{
  "num_key_value_heads": 3,
  "qk_norm": false,
  "beta2": 0.99,
  "dataset": "wikipedia_en"
}
MLP neurons of a small language model. Each row is named by its layer, matrix (up: input weights) and neuron, and shows model dimensions 0-191. Each number is 500 + 25 x the weight over its row's rms, rounded and kept within 0 to 999. Numbers have three digits each.
After each neuron's rows, "fires on" lists the tokens most often at its 100 highest values on Wikipedia text that the model never trained on.

L3.up529:539476459499471475506467566528499524487497459496510495483465515494523473485480541516523478507521454493470510480500496492488523506520512500500496513493502489545536490502532493461531512474491490511505502526451537519493508528482509501512473475555516520495462522500524499465511480528480520490508421527483495510548531474529494542468503527503523494509492513476520466513523531511506511524449493495488515444479526492488520538495550547477463506486533513555485494494483457465534473491490496516490484513548478458532512491467520491526455489531480469549516461460507506484513505488529478496
fires on: " (", " to", "enti", " also", " later"

L2.up260:522539517488503518529478490516470483533474495471440527491497529517508464505467516484519495523499518502554493477535545548544493530535507498516479496536481478509499454482511494464465516517509481461497519511465500527538484494529505512497468515490465490462506515519534462502541508478512496483483474514522519506513494486469460492505539546484488503481502494471470482504503515521486490517481499536476510520492478523463481523514492461478466510473498476488494505531452500473554455557495536558513476458516471538502503467490507494449487489494512521530467505532478502545520563482495538483
fires on: " ", " \"", "\"", " Ch", " Qu", " bass"

L3.up77:497493517509515530508474539485498492531443494488494497497506567468491465509487517484504482502502521510490498478482509490517473511490514474480472484483504444474503489507485508471592500507462468488479518548497518533490498523488531471486504483536461500525461535534519520466496510542469523503506457493524504536479489478510501497471540533518547484512493511470572508482538551530510487497504474483477513528518490484494477489503475522484505527467496499522502516482510448483470518477523497515487481522507492441519463459476524501504467507526550505531451481462448490515520516505514516537
fires on: " ", " L", " l", " they"

L3.up334:428525483481504524497462493468463511506498481499496546495460541540527492492470540437487492550504487495484536521523538471520506543523519505479509514551516481528492525512515498495483501488459472503476498545510496516498495507475494521570510518506528479483504535490507520519472520477542513500484491511470534540530507513456505524513536510488519454489526477483510517468523516558484487495483502520574503463460475503456468529473490506464495488524528455542506489483505482515500515521445506523546489475517498484509489487486518467504495478472511483478501473517488526472518514498524522491
fires on: ",", ";", "\n", "-"

L3.up426:481544504497521528490459527472465493509483467529463535494520499508497480542525496489503517491524438478487516483501555488504511529509557513521490506501444527501511503556488535483494553467511539469500504517456545470536507489482503503527494472486509484538494491480466478472532520508501507508465487482509458494533494510448483468514517495503497481454542536472485563494474514502536513503495517519512506535505465446507522497471526512502489456504525472484528516541512453492464490485535516471479467506548528514498507469462495465531506499495520508514506468525491470511492536487495516474
fires on: "st", " Inc", " world", " Vol", " etc", " Territ"

L3.up180:510514474519513510455515488523494468552487520508534507499499553501489465473483475489466498523497528490501529522476528473487539537469541540486468494506490507524439508452482483479454487525473519529481543445523505485469452512509518536513485493533517494499501508564543530523481492498541508495497501510501515530486557506470493463483519499450529504503490475463475477506554498519473520533479489535512526487481473492488534489487436512485537480493497473531497492494512515483457476483472517478527505508512456507534509467492500488470514540484502509493479452496537498528502516510529534493
fires on: " and", " as", " /", "sh", " in", "h"

L3.up550:539533521499479533459508486556491556466508491511466544514547491531529509493497432463503481504521518488504492510519499516480487519479509489502482519471494546507521443485452486529561528491453485497479493481518471499506509470497474477498505491489530480534465486488484523482517537505481519490495466511481484509485522512517499455496511483496531496516482498513524557529484513533523543469466533505511536507530486474513513487561494499477463509526528474512521515510524483495488524512492498512491462474518542470480533462497488478515491489500416463476464506507493471498450539508512484500
fires on: " United", " under", " ju", " Inter", " conf", " inter"

L2.up664:493502476491515502433475527460474510500506478508529505550506525497538491521477495478490514523518534496438489473514499509513505511480511500513503540486508493497452485519462476510499518453482399471494520560507478517522530506490544508514470519515512441531503516508519485459519502491487512484518479511522487522516498466445518514488505483532466490479503455522480522517503557521497480506499522499489532494478494536483507460530516523501496490474460509484493512440501506521533479520460515513507518495522499543497511540492473509474483470499492550516509486481524523544532525490484436490
fires on: "yl", "yr", "hy", "ro", "pha"

L3.up135:499531507550490518496501533483507460497444476493478575508478494487546440522468519492519463481486514522491508497547526479476491498523492511514500546537540470505486507535513517513554473497493493476483550523515537480516486515510511484512477499522479475516478523506513484485486513482475525480460466486502502530498536535498481505454547517511537514490485481476479491524490501552504522492464476491454501476534502479493495490480517535491481493498522465486473494476465473525520502492493485514481524526472468494481503470505477521530438476515518404525539492495516520489529522497524475481
fires on: " the", " $", " .", "Wh", "The", "the"

L3.up697:525509506492469522522540494465469513511488498478474526464520501503529451504536516544490484524522521502494516505501508528494522483490465499518466508535486497477538472505496525518512504523479498507531463519517527522439512519531522478427488505536478494506492502481508549467539519561508509534491456472455472494550509500495501530484512518538503494516541485512482517514483552545519474494470491542495496518525517484511499452479507495486489464498496524507522551481464420463491508495523452532473508485510509490510455488491548513492466487501469507502474471478454485516475500474505514501
fires on: " fa", " w", " an", " acc", " thr"

L3.up580:501503510543507499520534521521498514517501530432474534508496543508497467524517454492500485509550516482521507515496491498522461504512518534527485507460451501481497489546430489514499545531464495503486504517494545502464501512529531457464501458484500449486486509508524536503499525515525510493492477488458498522490505536506449478502537500477501527473507481500476530462482550489535471535498523506498508469467483484497509495478535527464523521537478488512494511514558485451501509565484482490520457498496472517466495474493534488469480506503455450495517504508453481486510491492525503519
fires on: " p", " des", " do", " having", " have", " per"

L3.up454:478473505532524543541510526527503516465481555490464525434474518514504483518492516480506465493526491480497507500490490547511480509506472524487482506497489494483516475486482514538555546526494479508526461482483516473501470524509497484455507508478507494527527499476496550544472499486513500480426513482474485519513512523524494499440498500525521518527496552518487501486495516516493514448531522501532506527539480434587447499528504463469520496504547501538486505492496495490491508522490484500498445530478528482489481517473499518515477502493509469484487489491526471511533489511525532476
fires on: " can", " will", " must", " is", " continues", " could"

L2.up63:512507492503499531458506530500497476515547489487501532483519504529528483524542487499530491503478485491470526537531514454513481487491483515514491489458520519522515499480475473551469540480520466473490512435504513523497505532559522510474472475502493512506516489514544519470508536478480516478470499483476473507561548519498481488455464514484491491495488455509500481506563530500491475472512504539534486516508542536492496507512521494483478454462480512476530505546541533495486497515460511564507494521517490465514482493492533537476502458510499477476467466482571507524489525487503497506
fires on: " one", " Gold", " third", " Bronze", " gold"